Part of a small language model's weights: LayerNorm before each block.
MLP neurons of a small language model. Each row is named by its layer, matrix (up: input weights) and neuron, and shows model dimensions 16-143. Each number is 128 + 32 x the weight over its row's rms, rounded and kept within 0 to 255.
Before each neuron's rows, "fires after" lists the tokens most often just before its 100 highest values on Wikipedia text that the model never trained on.

fires after: " and", " ", "|", " the"
L12.up499 [124 185 150 167 192 119 157 115 124 112 160 125 178 163  84  65  96  95  91 109 140 119 141 162 150 135  92 115 132 148 132 125  93  89 178 119 151  87 109  99 135 147 173 114 102  98 160  86 128  84 121 160 147 169 144 128 100 155 189 154 157  80 131 166 133 105 142 144  61 127 162 138 113 115 157 104  48 168 109  76 126  84 127 196 185 133 166  87 132 140 176 130 133  93 115 134 100 111  97 127 119  83  87 146 189 111 199 127 115 177 145 144 151  72 158  84 145  89 155 160 105  73 107 134 136 157 121 114]

fires after: "1", " F"
L17.up12 [ 55  92  78 129 132 113 191 103  93 105  81 129 125 126 147 118 102 161 113 149 141 200 120 160 123  93 120 168 195 139 118 128 140 135 174  61 146 159 158 194 130 119 111 132 159 111  78 168  80  91 149 132 178 159 138 101  96 196 120 150  94 179 150  59 145  90 127 158 130  73 160 107 147 191  60 195 148 104  89  73 116 151  88 124 147  89 102 141 139 100  99 142 115  95 141 107 123 139 177 136 124 177  64 112 186 123 136 123 140 187 199 116  87  93  79  98  88 168 145 157  91 184  75 144 151 118 192 133]

fires after: ")", "\n", " (", " is"
L12.up541 [139  81  98  86  75 119 182 184 118 175 172 139 119 158 142  90 131 107 135 107 107  89 126 132  88 139 139 116 156 159 152 137  71 141 119  97 105 190 111 154 114 149 130  86 117 134 101  99 137  53 110  85 178 183 193 117  90 159 130 138 120  82 105 153 117 130 134 115 133 144 202 150 137  75 131  99 133 123 116  87  68 195 182  92 133 147 171 108 162 112 120  97  92  97 192 133 118 193 143 173 132 115  96  83 111  93  60 129 114 109 155 133 147 134 156 130 101 162 132 115 148 152 142 119 117 152 141 114]

fires after: "2", " the", " A"
L17.up224 [154 128 115 145 109 173 120 198 132 131 126 174 119 146  97  84 131 150 122 170 114 132  83 109  79 126 140 127  97 139 145 148 129 138 131 116 145 170 167 136  79 155  98 162 141 122 175 140 113 175  72 146 111  90  73 158 121 105  90 163 155 161 144 151 115 130  60 185 115 112 126  89 116 128 182 157 229 112 130 154 137 143 112 121 121 103 118 139 128  65 119 149 176 118  62 121  85 131 114 127  87  92 122  98 150  98 166  42 135 151 153  90 170 119 145  76  82 107 116 208 116 134 162 117  54 161  85 174]

fires after: " the"
L12.up1278 [ 67 145 113 165 108 178 122 209 130 135 142 156 115 119  95 126  95 133 153 179 102 169 128 151 168  98  93 155 101 146 115 147 145 125 118  53 136 113 168 155  81 150 108 177 150  97  78 145 161 105 129  94 112  72 118 199  99 117 135  95 163 193 185 159 136  83  73 202 142 116 129 157 143 101  99 110 140 131 115  98 162 123 117 124 138 104 142  76 132 132 165 103 205 128  82 191 125 127 115 125  57 112 158 122 125 100 150  84 146 151 103  45 163 166 145  85  93 177 160  95 119 153 148 116 135 126 167 142]

fires after: " ", " Le", " R", " r"
L15.up741 [ 51 136 140 181 107 130  83 140 145 130  81 105 167 163  65 145 112  82 109  70 122 108 153 118 135  65  98 150  71 134  92 165 142 159 126 150 157 194 126 144 157 135 106 101 195 136 106 126  57 142  92 160 143 166  96 135 102 200  77 130 124 153 134  78 129 108 103 155 106 112 152 149 125 153  87 120 162 117 109 183 114  84 164  73 145  86 137  77 177 136 136  96 122 140 204 155 103  96  97 154 117 119 116 135 101  69 175 112 154 160  91 158 161 126 159 166 139 103 115 127 133 158 154 134 120 115  90 145]

fires after: ",", " of", " in", " at", " the"
L17.up423 [153 153 148 124 153 151 141 195 185 140 131 126 102  80 160 108 128 177  84 126 161 133 141 129 143 150  96  75 143 102 163 114 145  86 119 135 123 160 159 135 160 103  89 163 122 104 136 145  57 105 167 171  94 125 148 108 131 102 180 101 126 140 192 123 197 157 116  76 159 100 115 148 123 147 162  99 150 153 141 141 100 165 106 133 173 125 103  98 122 146  95  53 169  99  86 102 145  72 189 160 123 124  92 129 132 191 118 133  67  90  49 133 130 154 137  74  61 173  90 110  85 155 137 112  97  99 107 127]

fires after: ",", "5", "7", "6", "%", "1"
L12.up1137 [135 158 148 107 131 118 108  92 133 114 133  93 121 167 118 132 137 119 137 133  86 142 109 133 125 111  88 128 129 179 128 102 102 143 112  65 174 128 164 124 172 185 171 124  83 137 116 122 164 154  91 138 142 119 113 114 134 138 143 150 119 152 171 152 116 216 154  88 106 139 113 183 174 112 117 122  69 126 109 140  94  86 136 129 102  56 156 144 143 175 171 147 107 101  84 144 107 155 124  78 186 104 121 173 102 170 100  84  87 134 151 103 198  64 166 112 114 179 170 120  92 117 105 125  97  68 116 132]

fires after: " was", "'", " is"
L12.up581 [113 114 161 176  83 112 115 120  95 152 118  78  88 165 162 148 138 170 153 111  68 135 142 121 109 176 118 146  70 139 158 134 136 167 142 115  73 131 135  98 120  92 132 121 113 148 123 155 123 103 123 122 112 118 148 131 123 163 127 144  43 100  86 139 182 114 124 168 104  90 128 122 162  95 139 146 115 172 191 172 146 110 134 113 144 102 142 135 182 130 122 138 190  65 166 160  79 143 144 104  98 145 163 126 114 102 139 132 157 110 141 148 135 178 108 129 116 154 132 128 103  84 113 118 166 118  98 134]

fires after: " the", " a", "'", " her", "s", " his"
L15.up1149 [162 119 156  77 130  92 132 144 118 138 164 140 170 152 100 159 144 163 160 108 132  72 117 128 107 106  86 123 133  96 153 128 128 125 113 130  97  81  94 122  67 108  78 166 170 114 134 175  74 185 103 151 162 122 134 133  61  89 138  80 162 120  95 124  67 141 106 171 101 112 193 151 139 197 175  38 155 125 141 132  62 169 119 157 144 163 106 132 122 112 164 139 135 137  82 159 155 135 187 182  93 190 171 108 155 171 126  99 129 140  82 117 138 144  88 190 191  83 144 169 142 152 118 139 171 122 204 140]

fires after: " the", "The", "\n", " The", " |", "|"
L15.up901 [124 102 180 114 127 123 144 193 168 101 154 165  95 126 162 162 121 172 168 147 164 132 164  73 114 117 107 116  61 118 132  61  64 108  75  67 124 134 116  99 152  87  96  99 146 113  91 125  84 143 114 128 118 130 135  90 119  25 117 149 112 128 183 141 175 106  74 191 132 119 178  82 190 172 135 181 157 114 135 121  96 166  98 140 141 109 177 104  90 177 133  90 150 171 159 122  92 145 147 167 136  97 124  69 188  99 134 117 168  74 152 130 195  84 156 114 125  88 167 164 169 147 159 149 112 118 127  99]

fires after: " It", " it", " was", " he", " ", " became"
L12.up1255 [ 75 107 122  78 143 145 134 127 116 136 156 110 106 135  94 174 156 182 108 125 134 144 118 113 115 152 160 147 165  97 178  78 189 160 146 141  97 151 140  97 149  71 104 171  99 113 140  94  72 121 132  77 150 100 114 111 126 107 137 139  76 140 139 133 118 155  84 171 151 119  97 149 146  81  94 150 100 100 105 150 154 104  89 101  97 118 147 113 176 125 204 103 124 141 109 167  96 109 154 115 142 180 196 132 105 112 102 126 114 139  91 110 157 124 235  94 138 136 127 159  93  86 124 143 110 111 191 115]

fires after: " b", " d", " D", "d"
L20.up1066 [123  94 114 166 120  98 125  81 145 125 107 134 119 152 118  93  76 109 129 103 111 121 151 135 118  93 130  99 183 150 149 141  45 156  72 142 102 101 205 108 126 195 122 176 150 145  92 124 176  75 139 128 137  88 128 110  81 167 113 136 171  32 106  33 151 139 119 194 114  94 135 161 121 130 171 120 165 172 115 143 155 150 182 105  89  87 127 184  91 102 158 162 136  80 197  61 101 140 134 177 169 164 107 165 135 119  79 151 166  89 121 145 147 113 178 138 147 104 139 113  85 125 147 122 127 102 153  92]

fires after: "'", " to", " +", " did", " not"
L12.up140 [119 164 125 199  99  93  83 115 134  88 113 130 119 167 125 146 122 187 146 168 164 117 154 130  76 148 135 163  72 124 121 187 132  80 128 101 185  88  92 109 107 127 168 160 108 124 158 126 117 139  97 134 128 108  96 157  97 101 168 106 186 126  69 137 156 136 127 149 187 115 150 140 124 150 118 151  64 152 140 211 122 125 119 104  39  44  83 168 104 111 100 181 130 116 116 128 140 146 108 164 104 148 110 127 123  88 175 104 114 147  90 135 146  85 159  76 174 151 148 168 158 123 129 122 178  89 153 111]

fires after: "2", "9", "0", "8", "4", "3"
L12.up748 [150 120 134 140  97 122 110 147 114 144 192 164 182 131 143 113 124 124 154 170  57 118 125 107 171 109 126 126  94 123 132 126 158 105 180 121 159 152 131 144 114 124 134 148 123 169  91  87 121 179 127 121 143 175 130  91  98 136 147 132 117 153 196 132 120 138  54 122  84 120 188 112  83 118 116  95 127 145 153  83 147 112 133 171 103 151 207  83 144 102 106  57 159 142 108 148 110 132 161  59  56 120  93 150  92 141 138 161 152 130  93 118 133 153 144  93 141 124 130 130 164 113 169 136  79 120  98 108]

fires after: " the", " in", " In", "-", "In", " s"
L12.up539 [106 135  85 170 139 156 143 154 159 115 142 165 158  55 164 128 142 163 142 138 115  77 142 153 102 105 136 168 115  68 123 151 122 138 132 109 124  61  95  85  94 137 158 117 125 149 123 101 174 128  99  99 121  95 113 121 157 135 144 140 146 138  75 125 169 100 123 104 120 107  75 173  85 105 127  86 179  46 110 114 106  85 141 126 116 123 146 127 125 127 208 198 125 170 109  82 142 107 143 100  79 184 110 156 144 127 103 114 138 132 134 192 206 105  70 107  89 233 125 108 113 115 111 136 118 123  61 111]

fires after: " P", " p", " (", "-", "P"
L15.up65 [141 126 102 162  73 107 154 134 120  80 128 128 188 119  62 123 140 182 127 196 140 126 105 151 144  86 113 111 161 121 155  71 104 167  82 139 174 149  58  92  66 161  75 164 130  92 105 147 165 150 139 113 126 145 174 169  96 146 101 147 104 108  94 141 168 104 135 124 112  93 134 160 127 100 144 128 129 149 134 113  97 163  95 181 171 142 119 149 117  93 116 132 175 102 136 173 169 130 182  41  79  98  43 156 163  94 153 121 121 144 123  94 113 134 189  59 142 148 163 184 168 138 128  96 135 165 121 150]

fires after: "M", "S", "B", "P", "Q", "C"
L15.up48 [166 140 167  94 107 183 199 122 139 109  97 152 106 112  97 145 132  92 117 154 129 103  90 126 129 133 167 109 126 103 183 147 115 145  89 140 128 151 159 163 129 164 127 111  47 180 149 107 135 140 147 125 126 133 178  87  96 136  57 101 137 140 166 174 101  59 115  98 117 116 146 130 108 116 134 155 128  96 151 118 129 178 163 155 125 112 135 170 142 169 164   3 108  95 113  84 105 128 117 113  91 159 124 142 126 106 156  94 159 110 116 146 109 131 159 122  86 147 147 130  89 130 145 132 130 128 151  95]

fires after: "-", "2", "1", "6", "5"
L15.up460 [158 133 131 154 183  94  77 152 130 123 147 100 103  96  66 133 169 110  90  96 144  92  92 157 137 121 126 166 139 145  35 166 107 120 124 131 161 166 193 114 154 154 134  89  84 185 154 121 116 118  97 117 172 127 111 195  78 135 118 154 146 119  92 134  95 161 153  98 137  68 122 151 140  85 149  53 119 225 107 183 111 183 109 144  83  86 188 114 155 173 156 110 123 119 147 170 154 129 121  73 151  99 104  69 112 114 160 132 142 201 151 115 195 126 165 123 131 140 127 123 145 160 142 137 150  85 118 114]

fires after: "1", "f", " ob", " app"
L15.up978 [ 97 175 101 164 152  49 143 141 163 121 116  99 152 102 161  90 119  83 154 151 170 139 129 140 125 147 110 174 126  92 163 132 160 120  98 168 170  90 137 105 100 136 175 125  69 175 127 128 111 108 133 136 199 121 190 123  91 177 164  45  92 146  86 132 133 148 149 135 106 153 158 164 109 128 170  95 122 145 163  92  40 178 112 101 102 151  97 116  92  91 156 163 191 105 117 120 147 110 110  89 203 127 111 147 141 133 126 136 145  96 163 117 131 126 146 145 105 155 122 164  90 113 105 156 124 103 105 138]

fires after: "\n", "-", "^{", "ies"
L12.up848 [160 201 101 143 128 103 141 109 125 140 184 129 160 145 147 123 109 158 206 160 175 165 153 121 134 177 116 158 156 115 147 105 123 124 124 132 159 132  54 124 141 164 111 137  89 174 108  90 169 158  73 155 128  85 145 115  98 105 191 145 154 125 139  93 148 102 157  97  89 132 102 124 131 176 133  92 180 113 125 130 188 160 160 135  94 160  77 113 148 109 162 105 129 130  95  91 178 191 108  84 140 119 108  87 138 153 204 149 128 131 138  78  80  92  89 159 116 112 154 145  88 162 128 135 201  70 111 136]

fires after: " to", " would"
L15.up916 [148 111 185 147  88 104 141 123 137 115 134 147 154 157 171 158 143 211 107  96 121 117 163 145  81 150 100 125 200 175 123 119 105 154 108 116 193 167  98 193 135 113 216  56 137  95 122 166 129 144 138 140  37 121 154 150 141 159 139 119 156 140 162 161 139 135 164 102 116 134 131 110  92 147 182 142 103 149  93 157 121 108 105  90  82  94 157 109 130 148 138 113 124 110  96 151  91  66  94 176 121 106 105  75  95 125 153 124  96 133 158  73  10 126 132 135 119 174 127 142 152 143  83 116 138 141 129 156]

fires after: " ", " the", " U", " E", " or", " e"
L15.up185 [132 119 170 172 151  93 132 164  54 115  81 193 147  96 105  65 140  77 132 168 144 114 110  92 109 111 135 131 151  97 158  79 118  42 114 151 110 126 113 117 122 106  86 150 170 165  56 136 112 122 121 136  97 138 155 151  76 102 161  65  90 134 139 113 159 124 107 167 165 138 114 152 150  80 139 168 130 106 123 116 104 117 138 127 148 141 151 122 120 150 115 102 106  95  94 145 125 115 147  83 100 146 139 159 146 104  98  94 117 172 144 154 124  84 174 162  81 147 110 133 204 176 154 143 121 135 169 110]

fires after: " C", " G", "C", " F"
L17.up175 [ 95 148 159  89 113 100 122 111  90 139 153 103 102 192 163 168  98 167 110 163 179 126 116 215 125 127  79 148 107  97 116 105 123 144 130  86 155  99 128 156 168 206 116 142 119 136 101  58 116 106 157 147 116 161 160 108  42 158  80 180 159 115  80 182 154 128  85 147  89 133 150  77 118 124 125 111  52 121  74 121 162 117 171 104 175 102 144 109 133  98 179 144 124  87 120 174 173 169 149  97 149 129 112 127 151 127 129 128 134 102 110 116 132 112 184 158 107 111  79 183 155 136  96 149 116 116 182 157]

fires after: " P", "2", " f", " p", "f", " m"
L15.up860 [140 134 107 136 138  75 137 190  81 142  72 127  99  82 142 137 160 153 148 121  96 129 177 166 175 144 140 131 157 152 120  68 138 128  83 176  86 112 134 150 113 176 168 137 117  95 177 123 137  96 122 108 179  92 173 104 108 148 110 100 154  67  72 105 169 114 108 107 132 134 123 152 148 194 189  67 177 184  91 111 111  89 107 133 136 116 136  99 147 114 177  74 124 106 150 145 153 177  96 117 103 155 148 135  57 117 146 148 151 118  93 151 159 132  77 146 108 170 176 107 171 103  68 127 105  74 158 164]

fires after: " m", " M", "M"
L15.up750 [ 91  91  98 114 128 131 170 152 127 157 148 103  76  79 165 127 148 165 150  99 124 128  95 111 141 189 105 158  93 106 114 111 128  99 152 136  98 100 154 190 112 151 133 128  47 151 147 180 138 168 238  74 142 174 102 188 130 121 126 177 156 104 166 149  95 100 120 126 129 123 137 103 151 124 136 131 124  90 185 124 126 113 143 144 173 138 122  68 120 135 122 105 112  77 119  67  95  75  96 107  75 142  63 156  88 131 161  94 111 110 138 117 146 145  89  75 101 117 129  91 108 164  75 142 163 102 125 146]

fires after: ",", "."
L5.up738 [116 103 138 125 166 155 134 147 117 133 156 140 130 136 159 110 114 198  83  80 185  80 169 162 105 165 116 106 168 103  99 134 195  84 143  70 119 166 132  85 114 171 147 137 123 131  59 105  89  32 127 119 124 105 173 164 144 175  91 111 188 163 127 181 138 133  89 131 128 153  80  96 199 141 110 124  98 131 134 116 135  79 185 100 180 142 102 101  79 133 147 114 131  95 118  73 128  93 151 133 117 104 170 153 164 157 148 126 132 117 116  71  88 130 116 136 145 124 132 134 146 108  85 156 163 138 124 168]

fires after: " the", " a", " s"
L12.up71 [ 73 145 116 171 121 127 117 141  79  96 184 171  99 100 176 110  69 145 131  86 136 137 101 141 176 192 105 116 113 108 171 149 114 128 171  69 137  65 127  82 101  96 163  79 173 121 133  89 145  84 107  87 131 139 134 118  96 145 130 122 143 140 174 131 105 183  86 156 113 191 114 148  70 131 116 132 152 123 145 105  65 139 133 133 126 155 160 165 110 106 152 118  85 102 145 160 109 128  92  67 151 125 107 144 164  92 182 120  84 139  55 123 144 107 109 133  88 130 113 156 167 129 109 172 152 157 145 179]

fires after: ".", " Add", ")."
L12.up76 [148  51 168 157  89 162 178 135 114 159 114  66 121 135 187 107 112 123 184  76 164 150 147 126  93 136 117 153 150 144 106  97  66 159 140 130 129 145 101 139 152 132 137 115  86 150 177 141 128 155 123 102 173 143 192 168 135 135 149 160  94  92  82 202  94 124 136 188 139 143 174 117  58  86 111 142 132 143 168 102 229 181 120 129 116 151 153 162 127 133 149 121 136 118 125 125  98 145 153 108  80 142 152 146 172 130 131 147 173 189 136 112 125  96 113 169 103 186  74  96 151 151 115 127  95 136  91 112]

fires after: " ", ".", "0"
L6.up1041 [175 105 112  86 118 114 118  89  95 119 131 108 136 197 217 104 164 153 122  47 103 135 110 126  95 139 112 143 145  72 123 142 167  87  88 131 116 156 128 134  86  62 100 150 175 119 209 145 118 136 139 121  58 162 109 156 110 147 103 104 175 186 143 133 218 148 135 129 169 123  93 167 158  61 112 118 171 122 145 119 120 136 133  92 154 102 138 207 113  81 148 117 163 143 106 127 110 136 162 109  90 138 102 178  99 143 144 103 171 103  86  57  75  96 121  99 109 140 145 115  73 119 114 148 136 141 121  92]

fires after: "\n", " ex"
L5.up959 [ 80 159 106  88 105 147 136 148  56 151 154 137  94 150 160 124 190 136  78  79 136 152  97  88 115 104 120 199 175 117 159 128 134 105 126 138 119 117 141 109 122 121  95 153 140 130  83 252  80 109 214  92 115 124 117  69 129 187 130 100 139 121 169 168 151 139 125  91 208 181 138 129 100 105  78  87 116 140  93 118 142 189 133 103 133 109 137 188 177 134  89  99 178 113 169  71 130  97 142 187 191 195 143 141 116  74 142 134 147 116 105 113  88 143 110  78 152 121 135 202 158 146  62 110 152 125 109 147]

fires after: " m", " c", "==", " h", " st", " to"
L20.up532 [109 127  99 102 139 113 130 131 171 151  88 174 130 156 151 110  74 165 183 109 129 110  94 114 136 109  83 138 172 115 142 106 132 157  80 141 121 140 117 166  68 125 165 160  81  92 144 118 151 139 167 178 115 154 175 120  91 139 154  93 202 158 116 107 132 145 141 110  68 136 186 182 113 143 139 148 126 178 192 145 123 133 117 159 127 120 151  77 113 127 135 123  68 108 103 163 161 145  66 127  80 133  94  94 169 208 190 153 124  97 140 119 100  92 160 125  99 145 123 169 105 138 122 140  94 201 124  80]

fires after: " M", " N", " L", " I", "M"
L15.up313 [134 127 139 131 114 131 120 130 128 123  82  75 121 142 115 163 106 141 120 152 125 153 125 117 150 191 115  48 123 142 150 111 108 146 119 141 115 134 122 172 146  96 146 163  86 143  53 135 145 129 112 101 127 105 144 159 170  96 141  72 155 112 169 151  95 111  66 176 110 124 157 116  69  84 168 154 139 145 205  94 146 124 122 135 169 132 165 138 139 127 145 110 184 122 154 105 194  72  97  88 134  73 143 175 128 134  96 132 118 116 154 100 139 107 148  96 152  51 113  84 109  78 103 125 117 149 116 141]

fires after: " C", " ex", " P", "-", " un"
L15.up1150 [139 152 108 160 141 134 126  76 126 130 123 123 208 113 129  92 148 166 125 150 114  98  83  87 142  82 135 115 149 129 107  86 134 146  88 104 120 158 136  89  90 145 142  96  81 177 140 139 147 166 162 152 116  70 155 132  82  93 143 196 158  88 121 128 125 114 104  43  57 160  70  95 129 127 119 172 137 160 100 137 103 135 146 117 128 126 119 114 167 141 132 166 128 140 139 152 115  94 149  90 103 143 100  50 112 112 146 141  90 161 141  95  52 140 130 129 168  99 158 163 204 172 119 197  69 170 126  47]

fires after: " to", " They", " they", " not", " would", "t"
L15.up723 [144 183 144  85 144 125  92 122 157 103 106 106 167 196 178 173  78 139 140 160  97 180 170 111 121 146 139 107 149 163 124 184  72  98 161 126  90 122  91 126 137 107 181 174  92  93 109 163 127 129 125  50  85  89  68 118 102 162 167  83 146 171 154 134 156 152 150 131 133  69 109 162 132  90 192 132 165 102 125 229 111 121 102 167 137 128 174 164 158 129 150 113 162 108 141 153 158 109  91 147 180 116 139 129 157 122 111 147  94  81  53 132  94 215 143 146 132  94 128 117 124 138 129 137 115 119 175 216]

fires after: "1", " the", "9", "th", "8", " from"
L12.up1201 [142 113 119 134 179 118 119  98 135  83 127 164 185 113 125 112  99  89 130 153  92 134 174 146 112 120 111 126 101 128  93 129 147 106 176  97 132 120 161 139 170 124 154 165  96  93 117 182 107  75 140 126 156  96 127 192  31 100  97 133   7 137  54 129  81 165 109 115  98 134 154 140 135 138 171 139 130 124 127 113 107 126 124 107 138 140 135 101 108 157 133  54 146  99 203 159  96 107 164  80 158 188  55 151 143 163 135 170 100 109 161  88 175 160 139 115 104 138 120 110 122  89 136 191  68 146 111 175]

fires after: " and", ",", " or", " the"
L12.up98 [145 159 158 152 132 129 113 153 103 103 172 127 143 141 102 133 101 106 112 137 127 148 160 140 139 168 112  95 132 114 157  72 134  67 110 161 157 117  78 133 172  71 205 176  81 164  86  73 114 121 111 127 122 136 149 155  86 107 178 135 117 116  79 110 220 142 146  87 142 119  75 129 162  92 191 178  98 113 122  90 136 133 129 156 137 147 140 150 120 162 173 122 166 150 115 179 114  74  82 118  76 151 116 148 170 129 108  71 136  83 127 123 136 112 118 152 121 130 137 150 156  88 164 124  80 119  73 114]

fires after: " a", " the", " The", " an"
L12.up420 [ 98 118 134 128 110 113 143 101  95 116 159 134 163 168 198 137 133 117 107 142  48 109 102 179 149 147 158 103  73 148 160 160 128 183 102  85 148 126 105 122  47 100  44  85 209 107 182 107 140 102  90 107 153  97  89 165 165 169 168 103 135 131 104 119 112 158  93 177 174 100 156 115 127 146  89  88 145 151 166  98 107 123 117 166 128  89 160 162 132 175  79  90 153 100 159 179 168  96 131 163 106 146 145 130 107  64 158 118  96  88 122 192  79 166 175 151  76 127 110 154 155 171  80 115 192 104 160  98]

fires after: "\n", "-", " and"
L12.up883 [206 122  26 164 153 111 155 155 139 150 152 110 133 122  63 166 167 102 138 146 129 157 148  93 111 123 119 113 143  75  86 111 118 157 139  60 164 186 124 101 165 139 131 149 104 175 158 150  72 145 145 148 115 143 130 142 117  90 140 139 109 150 149 133 111  48  96 144 162 152 161 105  84 107 111  60  68 128 106 104 120 166  80  85 126 120 112 152  90 125 197 125  47 196 126 143 129 126 138 150 147 129  80 133 168 159 237 105 103 127 149 136  97 172 142 153 141  87 163 145 125 124 165 183 111 149 116 130]

fires after: ".", "1", "5"
L12.up401 [123 118 112 124 146 152 172  76 120 100  94 154 160 117 143 132 133 175 110 132 173 202 123 164 157 173 142 134 150 172 105 197 136 132 132  78 158 140 109 148  94  72 137 114 163 161 112 126 127 142 167 136 144  78 132 157  97 133  49  91 122 167  82 106 147  94 205 124 113  91 129 142 133 146 106 154  73 234 117  94  82 131 156  57 167 143 115 148 121 111 174  33  74 135  87 111  57 150 147 106 151 111 112 130 202 122 114 137  91 122  89 118 102 132 141  82 176 146 147 147 133  94  84  88 158 110 152 126]

fires after: "\n", " as", ","
L12.up762 [103 111 111 116 162 116 133  91 101 135  91 238 101 126 145 104 164 138 152  95 108 143 126 137 123  87 112 150 141 176 184 112  99 144 122 113 115 160 118  94 137 114 142  62 174 153 179 160 210 110 114  93 157  95 151 147 105  93 126 157 117 121 171 104 145 107 114 186 197 118 115 156 136 104 154 159 150 102 183 148 130 150  80 179 125 157  90 120 180 116 126 126 127 142 178  66 194 142 123 153 129 114 177  84  90 131 191 111 150 119 119  80 156  86 177  95 129 106 103 192 174 134  53 121 109 118 114 114]

fires after: " U", "1", " ob", " in", "U"
L15.up674 [ 87 122  62 155 100  65  93  90 108 107 137 136 130 115 115 100 165 123 142 208  83 220 129 161 148 132 113 135 123 141 153 160 152  92  33 131 148 147 124 132 140  70 132 110 169 129 143 151 145  99 170 118 131  93 110 148  55  64  95 145 134 133 111 161 165 153 104 117 155 113  71 167 168 157 115 152 124 155 153  93 136 123 110 103 111 188  70 157 114 114 104 114 108  89 107 138 188 142 158  80 188 127 126 155  80 129 185 161 150 112 120 129  85 126 113 120 101 157  92 108 128  89  96  83 151 128 135 168]

fires after: " was", " |", " not", " be", " "
L12.up723 [ 73 165 112 101  79 130  85 125 122  74 136 138 123 108 104 136 152 134 119 124  86  93 144 130 130  99 174 120 120  83 165 113 143 220 158 120  81 104 174 129 219 134 178  96  37  95 103  95 135  80 196 121  72 141 124 136 173 105 142 140 168 159 125  76 122 140 120 123 136 148 114 151 104 124  94 210 115 104 147 145 114 159 166 156 117  80 132 101 131  39 111  96 115 157 119 154 120 110 129 173 153 144 129 142  90 112 123 132 126 155 123 114  66 104 137 165 148 124 146  91 146 107 107 128 135 113 135  68]

fires after: "."
L12.up548 [101 100 155 159 111  96 137 108  87 145 122 119 111  66 111 141  96 107 121 112 197 159 125  88 156 151 105 115 131 120 118 132 145 104  69 107 109 165 102  97 153 137 114 148  95 110  93 167 168  77 134  96 142  71 139 142  73 175 138 122 168 143 169 187 170 103 140 111 152 114  97 107 137  69  62 102 150 173 158 126 157 170 152 168 158 103  89 124 174 131 120  93 105 132 149 205 115 155 146  87 147 120 137 142 158 119  98 141 170 149 143 181  97 155 128  71 183 160 103 168 150 185  43 129 154  81  89 111]

fires after: " ", " was"
L12.up175 [ 55 126 158 135 131  90  85  77 130 132 123 115  95 206 196 128 180 110 132 130 101 190 122 125  97 133 133 144  91  89 155  81 154 107 158 109 132 103 105  98 132 102 169 125 126 149 171 152 116 140 110 119 107  76 102 119 147 160 101 153  98 145 117 154 127  89  85 124 137 146 116 121 138 175 112 149 136 136  63  85 103  97 147 144 163 113 133 110 139  62 107 133 159 134 136 134 180 137 224 162 121 153  92 139 127 149 143 160  61 151 121 113 104 121 172 117 136 138 118  70  91 105  81 128 121 185 159 117]

fires after: " |", " ", "\n", " District", "."
L6.up194 [118 155 104 172 135 112 133 161 145 132 117 114 107 150 197  99 120 147 183 138 121 119 123  98  93 129  94 122 171 141 118 193 140 137  69 161  85 117 133 129 183 145 143 123 166 107 157 110 149 153 151 165  90  71 111 127  86 203  85  99 122 165 137 157 117 188  86 177 152  76  92 181 109 146 111 102 134 147 111 118 111 174  89 138 126 125  94 100 121  98 133 113 174 121 160 126 149 147 151 109  64 112 113 174 127 137 167  97 123 145  96 131 126 107 122 170 149 128 122 132 119 116  74 129  58  65 126  80]

fires after: " to", " Mc", " m", " Att", " would"
L17.up680 [140 107 122 167  98  95 162 136 116 138  86 114 148 230 170 125 100 137 140  78 131 217 132 108 111  90 110 182 122 103 116 115 150 100 157  85  86 118 113 116 124 161 146  98 146 157 144 121 177 225 126 134 134 134 131 107 142 105 176 133 147 133 120 120  99 189 146 127 122 178 198 125 149 125  98 153 123 163 139 132 104  86 102 132 123 106  95 118 151 147 130 134 107 130  70 132 118 117 106 204 137 107 105 132  67 182 105 124  94  65 150 130 139  78 184 155 133 137 108 116 106 152 156 224 186 131 155 116]